config = dict(
    head_dim=32,
    lr_mult_o=1.5,
    max_grad_norm=2.0,
    warmup_steps=0,
)
MLP neurons of a small language model. Each row is named by its layer, matrix (down: output weights) and neuron, and shows model dimensions 128-319. Each number is 500 + 25 x the weight over its row's rms, rounded and kept within 0 to 999. Numbers have three digits each. A neuron's up and down rows have the sign that makes its largest values positive.
After each neuron's rows, "fires before" lists the tokens most often just after its 100 highest values on Wikipedia text that the model never trained on.

L11.down111:491530502473534502503501509480460495471499465457456495517519524543530452499426505507490505492521527509502495488479510493520497513542483489479515505466483487486497477532498528481537530488495484525474475526506489500514500490506509520478515503512480487455470492500511506466492515493516496465507454501547502519528487498514520475495483476504512524511481509516514528475443512460489530499510438469458520516499481469513503533545475479509496485463495545476499506494503525513533533474526507508503522519518473526487523493519469520478511463482474494522518509542459539455499463529486536530
fires before: ".", ",", " of", " in", " to"

L3.down695:497505536475472502532503503505483519509508479497516538501517509517523486464493530509526473486503545455509504464481485501497461558463488468451510550486469523493531455499467462509505533502510441511515551522474533459545522504524513507439478517520448481497487507495492463558463499473486483514487524490510561490437505486503521514487500473511473478484509490541552519524482518505522480496512520555504470503513490488508523519507524517515486487462521519523483491455459468506499499478516525494510518510492489496522482490487504505499479516528504504523528486459525496510463488548445493488
fires before: "="

L19.down634:498503515497452467527506567480520503470438530530458468494497441506525514496475533491493433496510456520491523457489524497470516509500524481509532521555506497496519482528529473532481519516459457492532485484475540508480546517483467495472467539486499513467513521473514461490537500530478501522512526460532498495564504487521481529493501487526528526481516498530487444511495517505467488528481537496518445516473472513542492503506474527530526519467482509522496501478476506476473509501480528541521517518521481510460475505491511479484503516497447460490458507477446488519539501462508497446
fires before: " of", "s", " and"

L10.down60:494551552476472525524490513433480487474480537502476478506502494497465496494474528470534485520505531462476474471516520513514509501449524451500491473492433492508478497508517481497475487483516482514483484510451508493485485484561515503494555486479489528471502491499511546503521488501505488506494505482517525475489460470478478547525465491534531511460503522476500473495478528467473497490527503571496462489489468532504501537456526532490472500461513523480471525484558518472536481505494505499476517455479494507467491515488518462551459463507501481518521501502475462496518544455483488533
fires before: "\n", "  "

L21.down432:507504507493506478506531483489496513506496484555526524506530453488463526461496530485503479516492457479517488461529432505499521506493503451489511505487509467535477509488495456548475534454481558461486503529544516495484488479508482448493544455501506468509462492432475495495516525491532479519520474487516525472528478499548429513514520527451515507525517472509491510555488555495517461492526479485490535501447479489531505537522556544486493495487528490488474465502513510457491514491500494495490500510514508478482485494541483497485518512482503516471531486488501479560516499498534494487
fires before: " in", " to", " on", ",", " |", "\""

L21.down692:477488540521488486485520532477548489502472488506508519471502480513495515478527517479472530495511451510527471494516458517464492529497475507531526549478488498516548468531469479481492463486479461495489506520505500450445489464478531499505514474493522527479496490458504494483523519541498525526486523528558557510503508517491503482467467519499485535488486513540469484518436501455473495515494557481501509519473466482503477507509513533527477506487481466494475506495481487483516502510452474523547479488527508535478484509464475569521524500500504473457493481511500515517450479492498473514
fires before: "=", " and"

L9.down127:544486509512466535522527483500466472482495471498512490458469460525528505523536493507489462504481518504497504520503542469485477518519495541475477511475539506499487558496507466548444452530537494474499562465500526483515542548462505499511507508530514526513496530545488467508495488527493491479486486483538486450546486513457508523509532511513451490468499446500507475525513493497474447499509477489442490516468483519514505508459512512520523491522506526458511519470513493474490485498494491559467478478526480511503441503505503481514516502479522479511492521477464518469578482514488518497
fires before: " of", " and", " in", ".", " from"

L9.down326:498491494538490461497508544543506480474491492505495465488506477525488496491508517485490522524523467513500505522469500483479498548492542482517495534484520475489502527494476445523467494510469490485534496485459500483533537502487504527465521496527533539510489515511481510532493481562474488518503482475513520495514556530487480498494501504486475514493541498500497493477491521494530440489521506458511451464455490517522468475515493518495484477475518550470517538488478528500506474482459498480488492460512486521492476475512517511558519529517503498502493523475501447511526454512551497466
fires before: " of", " in", ",", ".", " and"

L8.down169:522515525523471511483504493491498530488496474480496505508497519518496526487493506518501516449480478497544518509494489512512513568501493504503504513488468490577512497507519507499513522518511501556483490480516512530489483527496493480507489446477470519492545491493515492506549546508534511484495521501496502501505475495521494533517517502464525489485527475437495472512502525492568467492521522476496549531508482536531492509499462490485506549477440467500480524493459505508481479517489478459530509521512496513492489470511502495479538500500478505486509495472563485516505538483504477488
fires before: " =", "=", " life", " career", ")", "–"

L11.down337:510534499519525470536518454519502495454449554510505511493482495512569503466534483487548526477496498520497469482522516478504474502479543479524478493525479558502511505506455517525511502480527512474465470506529483529503548533492512512496462501520458496452467507489507498509450495510534503527525496493552459523503514476525510506458474473514505477521503476542485474509493516468526471525462511470490486499489496504497548534509487516480531488490513486526530475491521510495581493531545501511518490445513505520512516520491517522513488506494483457487470494486538510494475541527496521496
fires before: "s", "ed", "d", "ing"

L10.down644:525478508473549477515508499513535505528489501487499485482516545518462486493528505483456501456522469515498529507486527460473481517477491479493497473513524486481483498536476503467495494495500453519515480479504452529517537475419490514472513480498556485514492502478551508513485523509511510498519489474535478466492459532538489549517534516504481497514505466514507551484487470476492581491510511468498488514495530490526483504455484494500518516511490463522519491464491460508480508477514505496488493518496497457474566489515507478501497564453465503486514473488554521525492556538480519478
fires before: "-", "|", ".", ":", " to", " and"

L20.down71:461446483514501475502462465532529506492475553477496516523544484489469536539529558517490535486513507519514497483490496517514511550483485534485496550496487460536529519497511494528506482507495481455465498464520509517487494513484487483503507441528461488471478504531502500486497502502488497475491515491516548535501525475519480461504478532502506549512523492496478464540438486535530531510511511476521495511502480453482470509513487492510507520505512450493496497527493504540531469516468476521526502552478505529458471494509491526517509507507488516452475503478540473465508526476527479490
fires before: ")", " ="

L21.down100:516527486458482530503540478447495506490551485501528505466505509509483517537518516509510553524496517485552519537486490505538482483509521515511539485479504507478533514525474557491480514489461448484517514461503508509549470482494493456552455501497530513524504492513518474518473457498523492520469529512546476473498528478496474511553550465502488490463527535471476507434494501489505508488495499502493521483531559505505525448479525464530500488479466497499549501539496453551507511469490453507472508514494464525491482505484514495513483432526505518526494518508489468533538502469474485509
fires before: ".", " |", ",", "\n\n", " and"

L20.down132:483491554480501474511527526544494535474432519470524472522490509544529459497536506494496483437491485446528473477499517504492513461500520543476482504486547528492520512524500510511486477466504536551523456507522493497506545515458439503496488508507472497548490480516466478508519477506468507499490470512504498466528504506487493491522515528510509485544450502495503499483497520451444550514435495503507488479451482480509514519473485487495477507484492510535521524441496473511476516500508527531526494489511479511499516498491544533528510515490486452482518486484489530482502498546528489531
fires before: "s", "es", "ed", "ates"

L11.down298:507505499521531484487499540503534489494515491451473512497464512490470458464538478507464491511552536498475518505507433483486474510487486492501526503529518520485500546487491514459468526493526495497495516533497485522524492478462496544522475526539541492526481554497503527503443478501499545441508472517548552472494478491497479504474495534462523495513480489475514463482483473492494555493485489501516519522535479547522500549489534440500511529524535487497503517490448506527527517463511501435494490521465472505484480482515474509471529492460494514514486504480484516494490482479461482586
fires before: " by", " to", ".", ":", ",", " and"

L16.down534:481518557524503502551535497547512493491484555441506492516463519519513500492489476517493520482482472477510484455514494503505509549470511513478500495528487532507482526477493540504530501493501527508509470490519466533507525542462478525463496483488469506487510476482512490531511479480517515532519483472512521499493468475542500507534488524482527488508473528543520498494500520416484464541478543552491520498501479487530518513480471522486495510542493474510544493467480483510478503528533484530506509477481512533500491510474499532503468539489493429508519525462484517488493517549464472472
fires before: "s", "es", "d"

L3.down275:540552501504509504512533529515521521537522455493505491507493492531495477476506493480491479494494537489483526483494501457490543528491544462474526515481503530479509474534507447507506484526507444489507523508491511506523515495493490500490462521518470508516471520512498475533518516507464499456472498508484545493484498535525489502471507499483544475494480505504509514491499481531483467468502516500482453477547525500504482513504513488495506497532504502473509467495467485504512513507466502525493482521525487492510527503501498491512456488457524508518539518489520517501501493526487573483
fires before: "="

L9.down236:527491491517490543470488497500523471493465468469495504527527471506468526492469513521499493497521502518476525447494471499508519504468504494529483498541523450528554526476505533533506519492553548512522500522518487488515501498525498456495459541462483497512519490506525510475472557479482479512527492498472511494498486488519497517516479490515532534549508497499552498478534518525508526489494496485499497495538490505456473519510528501544538516495506479500516474508548564498513478543487496491494486553484470532491494529508505501467471536538479429492475478494516500503483493474486503532
fires before: "=", "\n\n", "\n"

L21.down811:499508461530517476494507476523517500487496506557554454514527510507518520514519516465458519474459504505521492568487517519492484526493497523470500553538517508541492507494481510535473486515509529471456453527486515505521478466507483489516535491512468533499501470489526464489498472526462527495463456486505523499497496514484483475497542551485472524488510559541513437516531537459550477498483502459528507512473495497498454472504532496508502467505519479493560502479521505507452534490468525494519535521502479493477473497498484493477503508502498533480487531503470516522489542507503486500
fires before: " to", " by", ",", " for"

L8.down411:467478524537521481518492500528530471507487484494468503519501515537514498517537515472515536460535493475539445509517499520451477476485513512503519475521517499486552519484480493505482496493475551516487505523502508507472499486512490512498507426490539523531466487518522474474510531511509461439489500516516528550507483532485494470508476540510535508533471552519488531505511482472518455501472514461499544462470506529505435481509502498487478475478520469497482502508480468492479503522520464511516477493500478534476501482531526460480476501524523511501487486487438488542506531483498456507
fires before: "=", " =", " and", "ion"

L15.down725:502481484491484532446486504516536551503498488496514561481468504504525523509496524443540546480544533474500473475496518513478515531514511516508519481554502477521471512491502489517536512442505472492476477476473511521476502486513473475444505493521520524479510499528456485471478534525442514529498487524559453462485512500493478496504513482514469476503480499485483475526514541481551544473511519514500537522461505474475466477471483490544519473469516500510485506492520517464460507507487466492544524458519548472498536475520516522475504485483474500530479513525472506487482527514499495543
fires before: " to", " as", " in", ".", " for"

L10.down231:524521469537441521507504486472509440497496521533496485508463492468554497519478512475475522555547504551494502481503513522546513478461541491520514525465461486481511488510496547539524513491521465490521486518460491482517509528580480499498518512521542492503503496509485488510490525500494511511502511480511468486479478497472522478510453492489509524505473542484505518446502526492512517452510478520523434449482500463538542517456452506470502510438474486480527537502489530483509503530503495469478504458509476519501502527532476501475512491554449506543480477518467498519465494519501465493
fires before: "\n", "  ", "|", "\n\n"

L11.down745:486491508498518507474492497494455534488492498511511498453484502502535490473499464538515515461470515497525539517488504504471507530526491520505495502499487507500471522480503475491505480531512529514525516528536525486489470506498468518504462511461507520523527512519492460483508496513493465461500505507502488509520464472540511483518528513545500487554475505508478483500508470500502523487496479493508498495496508514492521505532491494489512510501498482520510459473563511504504519500526474497488475453479491500478452516519519462547507473507527520497482467495474493473555547509501492511
fires before: "=", " =", " and", "ography"

L9.down554:589496467506510491491474487464494506476502494484513456510510499488488495466513469513535480491526508506436504551476462432489490444478498518479536520503528465469494484488493495456483516546504488520524555479509475489542475522491517486495503526498511521489472510487491525480489500540507494476526500497527482490513530520503469557483502488490475497504495504510493492463487518484495524504547530466505532464504468511542540485510487489465519481544479480490482506528488536535466494480529503480487503477482514450517483499512485542490510531462537530515510487480549500495517501478464479539
fires before: " in", ":", " on", " by", "=", " at"

L11.down47:516438472504467453429503501481457481520522478518487481465517474543470475534553487507517512492532503532464524480504482490471527493454511457502498521497506516524454546490497513491495447507514539479477522519507495454474501523472517470428476468541562538494543506482530527510491492525506530487516514472504495478491504483505493473462553514504531508503486469509519512483478485520542469487464480493468494467476511474484495495524529480509478493489484526512461494550532515469507514481437473460513481497516518507473506479479510514497430471472531508505510502473525443471511482499573478498
fires before: " of", " by", " in", ".", " to"

L20.down284:561523449492508518477484540460477512488527503482444474492527522484495496509496487509511487495519513514529555500485487495518507501508497504503473448505505500495512506476492480514473467491483454490471528496497473500509523503504526499549499504532547504508487516499516504472530509515520487505498495540514508477501502510433519527502465473487507453541501456464490498473521488482516482484502552552471504483523495491507526523503536495485537469503532489497473535531513516518543515526529526518529449533499490469493461492495478520493538516440450513514522450483503533474472455515458486549
fires before: " by", " in", " to", " on"

L10.down770:510523518470538504507479475469494457492503544510539476492479480532504445543465477522549493514475514505470482512523475478479522518532523472542514517482507491492532524500455532498524484513524503477540536469448515476539483507514507496488500512434533537505484518521480512538503512496430486474506541513502565476497490495470514462518476510483555528489482505500465513466486501466487525484458496512485535489533533499502527489503536472510508532474479475481538449473525511493526503500531504530464491521494485449547522455534456492503502481478541479509517486526501511478506471472542481507
fires before: " |", ",", ":", " Bur", " of"

L19.down218:473451520519512490517492522525524509472495511527510486522541486521474541514477537519504518500488484526479506463533443504517462522481540526480511533483494489517463520514495486547483477545470499486486498488542459491475488480521495522489527459480470487498512492496499503483528500516508489485488485519522512503507518555469493484476458536517481514496483512521481480511446482483520521519487532457512515487523464485491555499514467509487472519505532492489482517492518473523531486514501546521542491511513530501466480522489474522516506534513481507466483518522567505455506506461522488473
fires before: ")"